{"norm": "rmsnorm", "rope_base": 10000.0, "bias": "none", "optimizer": "adamw", "lr_head": 0.00283, "grad_clip": 0.5, "final_lr_fraction": 0.0, "train_tokens": 153600000, "dataset": "wikipedia_en"}
MLP neurons of a small language model. Each row is named by its layer, matrix (gate and up: input weights) and neuron, and shows model dimensions 0-159. Each number is 500 + 50 x the weight over its row's rms, rounded and kept within 0 to 999. Numbers have three digits each. A neuron's up and down rows have the sign that makes its largest values positive.
After each neuron's rows, "fires on" lists the tokens most often at its 100 highest values on Wikipedia text that the model never trained on.

L3.gate54:398523476555458507554577482535385455490356502585514488548527452410516544516587586524593488487460469530542446540490482507522419502516465448519470509497489507547544426453463498570484536524512474439494565489608525574517427392509454480496566503492495476474425451472554513565407518495515421505481470457483487406467539406420484574513541592432493409474411510523436502521579543493543520396478466470455514519543515444560465544524432466527520531496513575569462520487613556454562460546438523
L3.up54:582511535505377507465431493466612526486374443546580460540570532530528428528486523526526469472565435578509529479522415623451435512527510524458441525443421568554419557562511494518532519536442484486531527467524522536434479381539571479597429450521469543532541467565518579481434490502528536523457501496429469581493466505546478468536520532457529354580538557477484529638459461415546424492561536496564525488460432449442464530520501440525492528538402494512455510528478490543530473493493507
fires on: "s", " Length", "e"

L3.gate31:503580469526492472460442550491480637547440412463521461478521571422448487529499508483520457552451533412518539497510532571449500413497474599470514558470469352607544398542524557464417507561567482504472425506456518450530443468480504532410514548500446464464500470470447532513407478539428525553430457380443550456445576497498521474577512568481461482549527544513502378447425526572479472432574528439525490433470506470537510423446477490492521496484516502545389494508492507569545583440494496
L3.up31:533451489551502455455494538463445583608389448492517496544500547477545484597608425493478492630538508445516501476603524530466518414516461581506457561498428486506554356523503543513502558472527461458546510443556533509469537414495501446602518577493412474450497531545526456511491514588501575478503606371491539554554515465428540535444490562552464517530507606504461488564493458520523485536513506550462535504530550486484456429498471531581530484377518501517444513542421547607537455483481510
fires on: "s", "c", "th", "m", "r", "ch"

L3.gate100:517505542600456455515456557471540528501465437499489505476548550508564458507549419553566441504505434450517491491377459656429418420437500470525521515472495499466395507435475523475492439497499489553538420408496541529482550365429542484443577456436463500503515638542484595527523552459434445512434531482568480509513572436423465520505583449553507499569514452506499406503519497435456482508418516531506460449452600478516504495489486484479418533568524547396469510550540505591554511482518508
L3.up100:426553473423563551524545573477479383463532525502475447522543547457621528542454499493485474532575486479515509505606488447552411548543609447557482472510502489461439517518523482461474539544494484422485517510463432465495518409397479493493525527514421422528523598457593569492501447523510426514494541578523525512447550468484444512402380444518426582473521539500529533472508440513482528482467473505486477487534511532572472572463561430620589576539443518586414476514439552540553467390470547
fires on: "'", "s", "us", "man"

L3.gate173:517494545534515478482558528512428557561588458490559495474590564584479518454564477481509560605476517490545529487463405424523474469445549590495550452541463469527526483572554479501466520522561541512489506503487546434522417487421532519404521486438555440431579499439530582592505486450533466507542473376520474436469499408475561544439456481484496392502542599554559436433566491494487440519521401509432481524381512497500465599450472469517471401538425420567574449543472480484544463539493510
L3.up173:496481584514447483504471613427474526537473448593537475485535509553484498512525528458472551501455523494568412532390506568435491564573545589510523507490579484531506517429470508505473498394488517502530487544481480545516465589585518554553608451533453511504563475597534587442568591534525504523465469496536498575486617429522530588545559477511526441520459489526562515527615552524498502420415482564447520457488538517533594628461587519519495519481428508578444530457481400419455502474504525
fires on: " /", "un", "6", "st"

L3.gate286:530460501531456434497464501490554521481512545610533492521488556500503473410510453449549478617371489569482536559492467453473467553526505556539531515575518503484517462527429540517409486495508560486466491447526458521555524382451550544454549458543583550488432454569491411499548508471513534479414373460460570450516548512503483387480651493580440521470449567360486479506477423453519434483543533392514523487507477479545425474471505522414525483513553461425493507491494487488432535554525613
L3.up286:435490548507443471500544478510408596512403569541430514571442522537563515512490518518484466447469618514495572458534527503579535567557505560376544466529500475504570469453398559446495423490389476476526491440473505520546534511453493452535515406468509524445552550479433488431536571459567520566425577510457473433519490488526524470576521453470389565484445512497443501458394529579526473568484480489494464544578534500497422453490531487502448528389454488562521422533554547530635460540525461
fires on: "ary", "al", " known", "y", "d", "ive"

L3.gate337:590549571463433493411450515467532465538513428486503549485479436518564449505483496503515446494354510462554541410482479483529429460535507515386488610600455539452503437577510519502519491558478580470444504544487493516439468469547515540524513447508595522561419408443514513518544396473482498459471461484547470539502516510525445504538521437509544493552487438450496474574536354447440591389502512487474488578525377532578501456511438488481453577509481609461509513508455410445556549508535456
L3.up337:489449474518524538443452515548559543438450486480442483489487412530457491530530598552472500508523592432521475434481518506527386444482460487496481598524529494439497493477423482536523419522526503499558489466603620397550468450504433551487549493582528474614511455492433426441473562555447523480420542573444490519524571476548524517433509507450449580501495465453430478525411549572459448526467522500548530527498436590488493577408554497553468504568595435579506430579410503452571562486544467
fires on: "id", "th", "ough", "s", "sh", " New"

L3.gate426:507484516462381536498503488532502554477479544579543411524403542525533436403510515533513500480478489405450489537534540494515495484431426447611467502541488465605449521573467491535478535490491542530515490501543577565554462536544520467454508496459526519489472472454452554521482509373480498568544516496449544504452449579429484383529417466425377580476526465493552531556441513464420568572496503405564501432579446578380571440498454457494503521491496512526524470574406473459566543509398529
L3.up426:472451465459588536489442485518529545528420472565400527516494507494555477450477643489531426522407511497535603480427454472489425411519459488536530513471546492522464586494489527512467587523500451479430449575477493546501451428412507562530526572579412500405462439549523502519469420443480475499476441580479511507538582516484532574559471559576519489510513499485495538513493503517384489567516653531544513527456429438537439436514585592562517458431521474404478509501463452418574509500468488
fires on: "s", " from", ",", "re"

L3.gate398:447525467543485519499558490503464490515568493569502567476520604354473453488588478606577493378388472481482408501462573450531611491419474502538569569442542470494521506589516493431516490538483472478519507440455528543477566459441532523465430449479439582556443529600466481526587470584513426584538492467589488497568504514574415524452460497447541520488461464515525450511593386485538517547536471497446539544486525476451500441447525468420479486595466510465487533516473482520500541447413522
L3.up398:583497458446540411532488576545449387535426428551515424550541496416470487523491521495508481479474507571545473468582470501504496410557448576477496548489474499434617458528485577494443457508539539466532476524483519477631574504470416527510426428496556558415456413600562507512437589438477483523487469503539504567558479500418492512571491472500490414432473510415441578462496528522524455459509552474509428508398527470462606481524428543480491418569531591524430464530419490502447492498475462
fires on: " |", "off", "we"

L3.gate350:572459473592496484521445458484486544491547454491463432460490555442514546439508445434416440472430595521421447512484646475509423476483490481449485545506488440618397446548466489542419432536474502387449471507504458600466586510478519503441532527520468544482557487491464403507488540591500450516398451521541514491417489497454577453491508491399509574569542480443468492477447407559463542479598490501466483511472475442458542480571501537424506489448513523519527469586524431481619489488528583
L3.up350:598533538488549485493438493456445571500489474540417484383446510544436427570570570482480437474490417527537465465509510564431465478525503437438437479493509485537499454603453464492473573448523504451517501484375462479508539522498510531516557574544521587450578546403505449491388489489518445481584481464477515427455485568444573546464485548572443473442528588450468514508614487596538582546511458489595393506488472505506560500580542513466482513522524484545552477530463503478501530562643436
fires on: "re", "on", "er", "ul", "al", "le"

L3.gate81:513517565510511491488480528570496488597425531492565587435637422531449511588447657482456467452525446580497389458503512492556433527456475422486471426572502525482555463484504544459467442508511480500516522476483477590524377453509435504509518485501519555586498407544493495528436529528455451527530481471574570412561513499468504486528514516412517615542465513510495503406528588509501537484517402483498531492571556507492463482524546490546403546470431376540583511557514485439471525495514416
L3.up81:554481403545525555541482545558471539421459500491473491430527554491448478509522550492553422505517459489437489548483542585409518406451550466592512492609516459503484556540510584453479477527531516470457448459488520489551494450457493512526580528497457509515525491538456414463432537628407489531470523563526508436534597384494566437547535537436449427494516561571481482447478435525403561466575681439484498419439472473463578506450508602507495464469510472517443499533410500442478506456481501
fires on: "s", "o", "ive"

L3.gate409:619488492456499498425551467519367483526556451456458516525504462503530476485493399530540489580454505551588526576464465506474449566530478547465469552518464524424525493537521510458496504526481562334452542511521504548485463467442481516533562470476499562462412439478439520482576474531606471509580486460554530456504547520421540515515631463400534382477519535479458511569537445478575499420520514452392502547434519486525493512477439500402510395532469480494595566525562480491447551600523497
L3.up409:493537516614536532536530486535459462477482549557451469491436560510537469513460544423532518558488520585497503447524502376466544465584552537370556490490526537521532424509370531572531428491482522489505525493478493625507451581548462507512417473465484473541410442479518536446495572471560480444509475559482412515504605514437549420416500494405519472439466497441467457487517495510557418398411515396429505538496512497559527558512511541453504509450510574462513447499534552529561404578487594
fires on: "ly", "un", "it"

L3.gate116:546519459452516536422483468432436473494431434455554462580496508502548552533478554472481474536438478509502504448520455479463526559414557552464559512514480405490498564424530573530397531448407574533419447534478533437519387528490492476503493516390433511490501439515395487538403500405544439490528388468501422511521441477540447458590411568543509448554527454440486512507524435574487499431515522545507534512456443529487435548432491512594432463526516490463466535602494469494504636582461536
L3.up116:448504528512478507549518495532507512541460521489642544500539386383436523525434505492469451436429546511539499475472541386434536592552520464542462459436552534570497488446485529563570551576501440455520475555496530465515541526556578453485509512466485455583422545518483533578472502614515476589585416448388608413453489492491557544500526513521539488449432632506471554416506572501442556575568416448532495532522493542530509500502429490501464506454471450554549505527542510536432489514438531
fires on: "in", "y", "op", "ol", "d"

L3.gate75:624512504564535421560526469515508510526442452500481498531509527440502506465593486545558537482399460419582448468511487426504505498619590521454494380477510494446556554573491569492450519585560537448553540491509528555494560463545387525532438456531528495454393559548496524472518497541527494505438525583562478472482481428533630490503617582492525536386525532570520545446527506495535432455446490514482581520456490552508487500519510514414451510480566541445579610540436504496485519579527457
L3.up75:542573589529532549593362521462564490577406424426454510456389537510504471506575468516474517471443530459583427506444518495526539619530531572440567461416482537449493549543527515490520507428489445467505499491517543462503441500641471501490520526515622392514455480527488582487553519441500553484452479542406489553476491435512545478520512486505534543466492400588462438527467426480542538460416439599407496468540477498510503524553528506525464555457587553482518408540552473512497501530542458
fires on: "ten", "un", " can", " well", " not", "pen"

L3.gate9:505549454474425465549487490475500541511474556609457518507530553453502527531531536429485382413474544466372377613441556526548512631506502503473477517451509586501469546474446488525530544523513524479406459496514502478512479486504441478443523570575536452511421551553510603482538590554462460439461530484547562544369487550545490535580529452418527456485489469511488464485537488483496541530463514581491532477580516455463511506515497663522491502485440535531432409498459447564537464403571459
L3.up9:445476509465553516528487491513598561520495551546487510467604572513445431515591541371518544487507493517380480475534495522404461520541509496635556431461475525489569589567515606606509464510481479459586425498439444495625510496613568483516481540503522496487586483490432479461471487406570488511462490516425501533575517440489448472573507408523472464568478426444505443520465479586522437529476473542546518500502480450494499514456534488450528573511478555572590453533532568526525431446474551
fires on: "s", "ive", "°", "ent", ".", " average"

L3.gate228:509464522450486492450520541514590518527497463514539472479441447550402526512494475464478465493555567430435497508551521527501523403503516520468460491494500465520500483491491381467485476571534488448513488522586380529477499545464570561578462499507469534484483486485561494497445353576443458580501533415499469602449491587543418473495415476428440433539442480511468560520421463542440419526476560478518595499508516510431402393439545511449401465408557443407572520601491436508512538485558469
L3.up228:507468473465426511570478468440460504573519409506588523607483531451625410596425415441417565543523480510469537498381506518417457517552521466514504539502513562526478379506513487430484513501475486508499554535531595448502464496498521503553468541538459511460608444515511576502558456525615471472564558510498475455440472534491582495500417574498533452420461494526502503477596584519492477482544465459430605418406465511504457516578517454541490483533417595491490422484431466475513480441491525
fires on: ")", "et", "t", "ir", "se", "ch"

L3.gate2:386475480491580531520558482594446444493445470508487523574556537448457539461557452432601475544423451510531560488496489456520514554453534588487632491443519428598635520550445474385443523518569487516540460508440491551489579457541600465409492449513450524457504560471546521465427453450443482474502461485455474413544550395466517513537448417538482476469489492479641507484489532573500431512496510478518429462533515541528541475470524491557489502492479510469506526531531500421573434559444607
L3.up2:518503575490528438577574456483402483469436458422409520460527512467531432483472479457456537466593513558549499463484488462463497436459516548466534555478444496546462605510547526534533425515450468543542477435508427473390555532472559515430525472463493571515589556458446397534452457538560506556430425536537554426556465496525466573511440509512484532445527457498496402379525594513565469524510513620528536460485563532475441502552424521496544501329472530511520546480414472581464492513534495
fires on: "y", "o", "na", "io", "d"

L3.gate326:555558500502504405538545472526494497523481444482577549490465562562420491533494462498557432527471521451462480460463524598480557499381580490487472492443476433508446585477439491590494482483517519560565511376511459500492573486415490574509579467455519488466527597513508463438405464570464457437544449416481455542490392493478485532477494516461484545486429455411535328526475444583464506597537471484525518463509440499484497511489321479474476522464464482516463467511572492490481587568543516
L3.up326:488496514441457496523438470477612486483526528536589501470445433446566489465513538573518546461511467549592388457563489574592513477427486398465452435438556577489495483562513513617488489543496521532497608439458521555408534418519488496436408496460525492446540512508424439484422530447486431471545460425478551546520552442481404515548520504464471535552466463518512548490433427472506497513495537492440376596513517453586385520533439516520472471439590544562503473535488563475530544583482527
fires on: "or", "er", "stra", "el"

L3.gate110:466473390554507544453425501510558481479485499503472441416487468465547486453460544521484496383359387572518472453478507528580410500507465477424617618508553482530525455554488542533493481539579469507552527534535504558481488451494522565411432469535372473540417494444498460525449549422580506543492418459560500460493541495505549514496510506481528527465580486466554529438513514465517492417468520426483522476477520614476467406527466407472497609569537527437521520572421449474545559475536542
L3.up110:423539520416539448510429578622478492497551494533507460536504495522497517492447514593556510497533483505438580483478489480417484448392579442562497549489452463499575518530466513484407539476517481490544484529512517441508371490502490488535505502545521474468416342510412481486495419543513508532572439502572527457410488541515411477481514438530412520444490499427548525548489527495514528418566584483418455537458500472440581548440519525511479403429537493452446535420410629461474545510432442
fires on: "9", "o", "5", "8", "a", "ever"

L3.gate168:476481484541501414451454507454421567514496508484522532543460530454443599411427503560487482449464446565502517510511533475500491441603597487505448561482530523505457495580497529458435546530375450448453580500482451473491489502530565482484597519514524556520527546496537516513456562625484396495533510475520435538517516347592440429512534536428594546440388513557406526490424506489503533531510534477415518473537496511431493499532465468398458569545519551512526493553545484442568580551601517
L3.up168:544428428469570482392489515552522493459534461590569510616481494430468467522482501498487490451478427552501420514393435476527448542457435422490526641468447415520486496449513541499474538531516479462570464477418563480599541547583550499493481431546511487540478530557492488506501601514522531523455463497421490503502451488447588399551593476513517515534479525404398514566493497471490598497491511392483529540439427577508581485477468557391536600516547507408536564495520499486471513487478528
fires on: "er", "en", "on", "th", "ever", "teen"

L3.gate221:469484570458412487590518464508491517517503493474492568514618485459597542448455417508520387515458518457525504484555457394511523548504433513517545442551463524504433399499479551546463626681571516537443576556472576437469554518469508514472469395466408466519456436508510441398531450515485559459489453529547517491466528444445556560473597554480512526508484549520479476466501488536416527442563425543582492546434398465509529495573451498451492496521494474554542465486480470485530453460515427
L3.up221:538452449467424488554461360455536533468400573438459621487458519483512554455538462535644498562510559521512480564463472520429480447350516502425550526481435539490511513532458574581570466479483504513467513513433588480462521452482459503517447443503568524504497482495452622557457552524536601470481511533541483479451500523457494559408565478533545532533478476484473502569451552410529470475515435523458550570539495546533430563567436493508551513485448547490426510644535485506525585513463464
fires on: " New", "ber", "=", "her", " Thr", "New"

L3.gate30:527509503478477468509385523480533514531490609561430490533510505495496440449471507480533541566475528391619518523413559491538475543474520467442541481449636548536471536495435441482439547531603527435466574529499446511445542458404512499455524447533549511462445433531500570459631486566561462535498531534575524473465612568509525465559519495492508422530520520590466445481531508549376501445459504439518545449576515459456504522580550533466466566427533456542494445536501452531513563478522643
L3.up30:479473499475526447415430505504530467560547581403466429527497559432452492553421505463462509523439458408545578599532580454484558595540469473474557573513502510458381540556564495555510453496455446435510569637509554526480546432440534464516411543554416511540555488491474490500502583491512524477528527451510413478471521561514453510457524453443548459524481443544494486447464507430447549500393436497542497489597608532482537605493523483560531639469543473581521490499515555544501550479522527
fires on: ","

L3.gate278:540526523422503524450489572477605527506503500598496507471555559477442537442450555418477387525548457403552531474503515457467492416488496571476425482476500455559463547489488557504467527584459470457513425485475505558444537490559477405521469474529471536518470434496497496553489429522521495590502567569401507565447562539492383493611421493445514472491489556526605502398581554509522416605457495535591503420520407530527510459440611475552489576486424444477556488486539528535477478501451494
L3.up278:478542519560391476423497474469500450445553509436494542488519438521489457542546572494533445390518420489589475554516527577519505507484483421583494366484460411518442447448511451430489469570473458519422525484516465491569561521506483524484545465411503538520571451583457561579400458482429551461465478551406534508563502466469462578557471629537518534596576521532521456435497427433510503499464552507532468564590504569603452565528482547515491517549439488496505478559492483498610480456502451
fires on: "d", "s", "ed", "n", "t", "R"

L3.gate1:542495435456547423476564516557517574458557469517501403542475509403504483496526480479522468529503474567446571511605499501560492414504544601494438518510537421552552512474489478494463514428538502537522454587477473519561453501465433492432497456508476552467396416403608434496552454513467508541497479474631521513423411533595504478495411486498454619583606532487506536503418519545472517510534592413575560472523491534541509473443472455434535500576510537531471479476414509407493519497436566
L3.up1:526453375497511447521510495557530513394530505476381434505430525549492443403459478565524448390440566508595527477487604518436519464528441444514495631404461548465520513559504520458513478569438531453533477545543411473528512521424523496481441488447579602606525475504417478454504444597517542610475534535557584438474457453581476522468550516588537487499562565472472448528433573475537552515514548468475487439503561492484520475497505501461484472435482539440501559536468523515534410516471516
fires on: "d", "s", "n", "ed", " W"

L3.gate50:400495533535436419556540564472525486456430500480489508473477453598479581476499489502464517585450506521513435455559467522412494574468504512354608577460500493526538543502461473451577589516401484542579506491519491520439435548522514423554468542484512541479454599429539505464539471553561451501525559524521541484446474471549488488509548397551581484574475529463401363477508509452466409472502459501432529499515520506489425474585532493516433577481493456637510459575529521408470463509530492
L3.up50:598522517539491534477506524548548423509466527499585512435401521515544443524516415450501440465584457537440520501441506509455440491548617506544469593525470485558517509507447546510519408536476490539509442466457534479487545534576544508524407482488602535505538566400520580510492515534519519475572459577509450496458520508467453477470451438457445461458479492622479441498465533490462525588436448572403468576511471520392541443487470491540433497462426438535508373566380536461598507544492411
fires on: "f", "p", "m", "net", "b", "vers"

L3.gate139:467463509530529459537472480521471484524557371530517568439490567502535579561519475468581418585466535481624564490496515457537393542543486528606453522532479546504546423608361529509404530578551533432413548524479468539565510447428506496451456522492512480492396394499468495496564455496454365440467483509539586460477525498442527484570568558493436503542513532467508475447457551535423500496585460459560564476572431466470507488460481444474448519499503495491463425519507489529490456432551545
L3.up139:526497519472518409534500401445478525583497516557485535432520593465482508492524424501658491498465523496563525443407592495475507527540564585506423465516441557551571486518497534554394535513469463550510491525493475621462445483463544477512438514485572509488436457518431569558528528560460500501444620503508550410457502513412542547527524570603469487478567499536539500439462472504475480532549426489556513552508435490536409545579467444506565467478511482427505474418519547588469579393472575
fires on: ",", ".", " that"

L3.gate428:464456335585457447576455469543484523418464452562411474442493504462487473455517468387606519461515540510462457508472563512421474477462491528524589511502517532531641449502400478498506577643572517514474540579428467582491446448484468459487511489472431429493495507463428458493463494534526515509550453502560487453438484565499521538570535476481551487498487546438430505513521473560407406582435473479523509469433443544470506454568525545552509535577430511455498432552492449423488529503416482
L3.up428:440461537549421413478545522567518548404568500468524496421475483437574500514396479463454465430419508593493489500515514533471556545542563493468512541488425554516498549506457459450524546503497542479436642546450503452523481449484503516520565509337539556463495514550604463443516525505535554496452479496466473545526475513600514514522580566477513557480470498476444410448456643538486539501429426560424490579481449564502480534552465548500510577407468416536540493513489459486512556396499421
fires on: " T", "m", " Length"

L3.gate87:517510535461504522506516462601470543487461450603385530446579505435478457465462574496575406472459566462480371432544488511517440531488533547484620545502572517574428473457514551503431499455551489567510465514438573401457562444499492554473600487526510559567425550541484469583486567578542496496500435516554607539499552395519544475476525512465462562526437523414569542500493493525490537476503464453452506555500419455526468560530556572506509476458457513536481464512561499373473487473607520
L3.up87:561526419513472501508465488561580479580520505548571472484514458534495501550557489490493606505549468418481436481527482471516438573489505432525540523480525535563510410522461455516503507425598535516466521472490539581439365461512448386459542466494556581450515484525521496462518395490479418442620513546539551492548527601471503447547443566452468519545436472570470472525371522558516520438574532483553561491530505484503642522465479485422436448430481474563546405507530558425455523432539495
fires on: " and", ",", "er", " or", "or"

L3.gate275:484507511515567568439543548508556459522521402556574378441556534566449464514532552419488524517519445528487581529563465506440546480534429491549477510531562524467496478486512468473415463519516544470496409509492514512567464510401466479513484476498408486451459498448503422497472511608537410490492530491572531553514463493648489511525525597374478517490634483475520474425445548496480433487495502543455501524454428369508544452501473512609518522576542497602465513507441422490509522427476610
L3.up275:573484471569493477473505470441438482506406497545442514464429501592494563471478565504620437494468526560446483528468533473523468554510575513434414481444523570497578528515458510430552555560452560434502332559478495513512508531526578523551476496447564559453569509445447526514429489552496488517464428504514532540457627464575559503454486419495542451412578642506565535509524533564543478427501491410503466461474466471477540535551452594504464447414521572519539471531460511490536518515417552
fires on: " of", "s", " to", "|---|---|", " |", "'"

L3.gate141:470489491531542518472420539509481448576511508445397513559495466581461500465468508481584460505463567574490493463500481520414507496477548533534452389457540343458402563549490421494394520486531481437533558453500516553439577582486496540478600517538507506523453422513547424461486508515453445480474471495592554403590584453549533432491570578503481448434485556533509545425563513597418539536529551518460459559500503487539598541529498512536547451443501455411533537512550473460516575499490583
L3.up141:424492596574516443601525564486567483474449458447524487524515487461429527489537487614519406480517549480473611472451535443472524424499555496476497485559541485522592444515546442548525467472530454578663446486520570472475425485466444465531526513454497490533499543437502477610449495410443470493474508480492513554425559434489560472529625539506510442437487413561416497483553433490511489496445513525439515544454522639461517456474442462454456447514590467507550457564597514454502503520544554
fires on: "o", "er", "or", "in", "os"

L3.gate118:461496466411551610531455472504628429599534468553589442482542528523549579481425560470447449472566464527432494456431472528459482420438549435433475487485511466527523388636501461506469510564537604439424581485476562504462508477461507561447535536526452558463491457510445491461540503556436511598471483507542535453464515504496451510558485525415462454505615496546549543470450524508478386408481522488442502537500459523445501563432530466414485557537427417486568502510475486478553495573481523
L3.up118:534515511482540418437394563526506453509482538516511484490496550480550475541465503437479508402386434468373503510519537508488455485550512497487508517494475482574555486418517515475530565529551490493529544612507533421566507563559614473474423396525428534537455487576438455474566541547477515494456548464547474533361569480569440419511439558484524488426515434554477560549518536448427504420392481461472552516524576457473479501478497509575469581473524437462482425463457504587464618458469548
fires on: "et", "t", "p", "ir", "ter", "ever"

L3.gate313:559518470551492530613516595516469519507508572576540496505532534407562429472552400446526492496489489563449483475542506488455411553553533554527512434529502432562493558514513560476457530482523383587494529476498426447455548456487501482447538594445447466377471465517519483529446410467475493463470503481463507407470568494573551499578507509487493509434441350500411504498505436535447427493491530464606500456465466568473540497473479556493528562511542581512451352460526475537523431438441575
L3.up313:580527520490469466463455466466441483513535443477577440468570572524445426654443499522471535568471478543505515490508333496515509530570446560463548393511541443525440564521406543487477479455457451456445531499517521586492481562518490487496618473522482508418508456491546477432411452527508528483571506498518466461463516578552559412500461404438509487529473460501490521459550475469409470513453532548549544490501485529481493525535562502571484491431497480449534378523567532587429507657567521
fires on: "s", "5", "ry", "es"

L3.gate101:450475509502520531544552465487496500498573420483543455542530533475565488450527453492527485438469504519534394573436559602504545520529469536467529391467509499540434566402456442482446440402478484479438383443510397512485575492484499430437589459510524512460485553452516571458437470472453461451475565477452538476499440513490591599603556500598552554427582513485436422531564429471574507534417500509527498491504553503488574482576578532612441477528488513561510413536554509440513516527485457
L3.up101:573499483536522370498605613534547545496528502550460483485475525489527493442430488510514485404551435537520431494511569466501440441502580494486419526547501477478578535466390514444524377492461574500491555486506467473458441541503546518558520505458660593498494474504406524446483495621461461528462538567576441427479480440582501529571435530515494564421538545402520548483493496487499472480552514533453485548370469574584502538543444488446547516514516491546472505434507545539528547492501584
fires on: "ing", "man", "e", "on", "'"

L3.gate392:612541460483562512454498528516443555485431530502563421480467568465476519460501533383479447454443525452406466495446501576452518399477435481519448532467567458549515497471512459513464553426558502482462539524495486475491499524477574507518426518517534499439543543507557514433560487501526507599395486437477519464544461485382493541573522548543417543541454573406520498616535524537426539502579573403614440504489479573501455472436517502432486481444504543495476538512447530424521587386390505
L3.up392:515452551495497449453536517494559497475582555489501498503458586589526427449379483517542425459464474466451580532625509413369590450480523501476498594551477457570535555574550473487491486519490547499571393503410519497563549431504594483474497509559462486503540483538466423559414505557482491491456543515522573508485500526484506447515470400450533421470515533497446470553524522484497418535538433457534521614497419499467580538398467509473556555379511422491459507471494485567449529561440493
fires on: "s", "re", "d", "l", "p"

L3.gate303:591518497422557496501570481480566547463466511457644486499517498460436526466535593370532475470600549488548459605432421388544463563518479526501519435485545526488457435496476498541451466498502432551472471612535459473559477530509522472509510533494508468521476500434462590508513517490524451421490444431427464471506540558542456569482522476424472489406511448487503476541449476565435458526529519496550520554490379536579437416470589397432489496482501458526490597521557403561493486432565454
L3.up303:529558532505643551515503549419430558454506514467493562483466497449421421471418475456542453567489558529475499535492533452533513457514493522567506407546513477470558489422491539519561532454471511498471465548540373473545386545529551412498550475562514429611507482615624447504581501596549494495457522457471480484514551557563578474430493463381495460488499468440444454450531474509480528465468552499509548488489536509553533540369493466541529453473570542622471447460540431464511450516480519
fires on: "s", "tern", "h", "tric"

L3.gate411:529522487497454548470505618456485514515494471537593436529588533485460523502403598485471552539439516528506541474449506468512452539502497475517483489543499533553503439457482587394393498523550530486362541465455553453617451519527534453508480462581453554453531495519473474476434474448618407552434439442555513458504571579489406554494468500498569531477554423569541517456415523570506354457464497457509410548517400559558534518457476520489524549539499499515451568482548441512417491494505529
L3.up411:509503451451615388429529509469500444509412369498407530551516544598501433497484449514531554520520535404502453576401526462517557468423463585547469451506517434539454482649539516428544454606532504467454508519416605506577537476463406542413525543599525512531468472499468490512452505480419460465476466484551514473518491485504484545471483538481438499462551483514533523521569520438512547565425463486485421551452461435479533465510526554535481497490505478607391493492426532461559478548552488
fires on: "s", "d", "h"

L3.gate171:498541408451507475458587493426452533464471452566441508483511433473589535537615541434497505474493484525490423501477498429487467521567600530437461397501531470431409527621416413627470568570492575443477495480533479487461465425519532550503530462522575490408573537476458438438473551450517466440558506542560491529400481460499438494452429493533484584468526504584493537520437485536518504529512506610552501534445475595489480548466412499548408546538537483468473532519523476427512442572501468
L3.up171:491529464489515452512511553496476477563421506505517548505579356475433466496504548477514520490555487452547398574490485505420474547568504451459513442531505577415486568493550498588477488519546524529518545484580612496520522506435572478636513478469635505491466492549408528531507568428437579541599453431534645501472452501462544467510550549503482454529468566451532458435547522549460613512563539509490424444470459465449505462537486520542460434490492442415552524481502559397487477463507561
fires on: "ac", "or", "y", "in", "er", "oc"

L3.gate403:491523409510406461418537520476508553487455458596515483477494561521463586422455481571494537410526489489507533542483501457505587446494462483439463571484555540477419474487444486534548535438522599405546521449518490570432572509464568475486493595377498602389570548455540555532550501506489432574468487587496502472519531484490442506504502499521554506507539555463542454601473404460480414489517387458548496558499422514514540423480367448500518526531495508500505473532417498622551526472468479
L3.up403:461465492478330407504503549518503564503395441555511517386523548539508431529557534557544506431487513529499503497550497497450485449648495633488495460533561392465539621551518502527483526388427575519544451455504415474483471495526466615544435502568566433497474525486532570499541535497432525550516425521489447548550495556513545502390490507482463444457459490497578486504489455445466490552505570486530503525527569490458532460457440556502429492530522525540544581570457545521486572484448529
fires on: " |", "ing", ":", "y", "s"

L3.gate384:585536461556573403555539478491407426527546443512390470540513511459483480445508472509580447463443592469549391416466469441512443516602531533485557536478495424499536509419527536525494561528596570478449454520559437583489480454421476630501613447472453487468420511493469460510619527543551491469470452500496554455575495502455586507501600525546473524538482538443459526472575516506523509399531470473423497514497568446604444481556509506474479527532512443455469561535533465535453498457529557
L3.up384:566459507495491497432574550486448552473487354475461452531439501535550487510513568517498480526500475610456467535586490415412485538532502473451459436518518507580526523522387478477514567547426485486495529473542469507512463540468475523591629495490498614457473558388542581475465436514520501473531539554404570459488617456545526366535563459363514568479509439460445505466472522496486465580453506484466555515486489506517436464547492457480454542501536556583518456548439574436466453535559475
fires on: "s", "ly"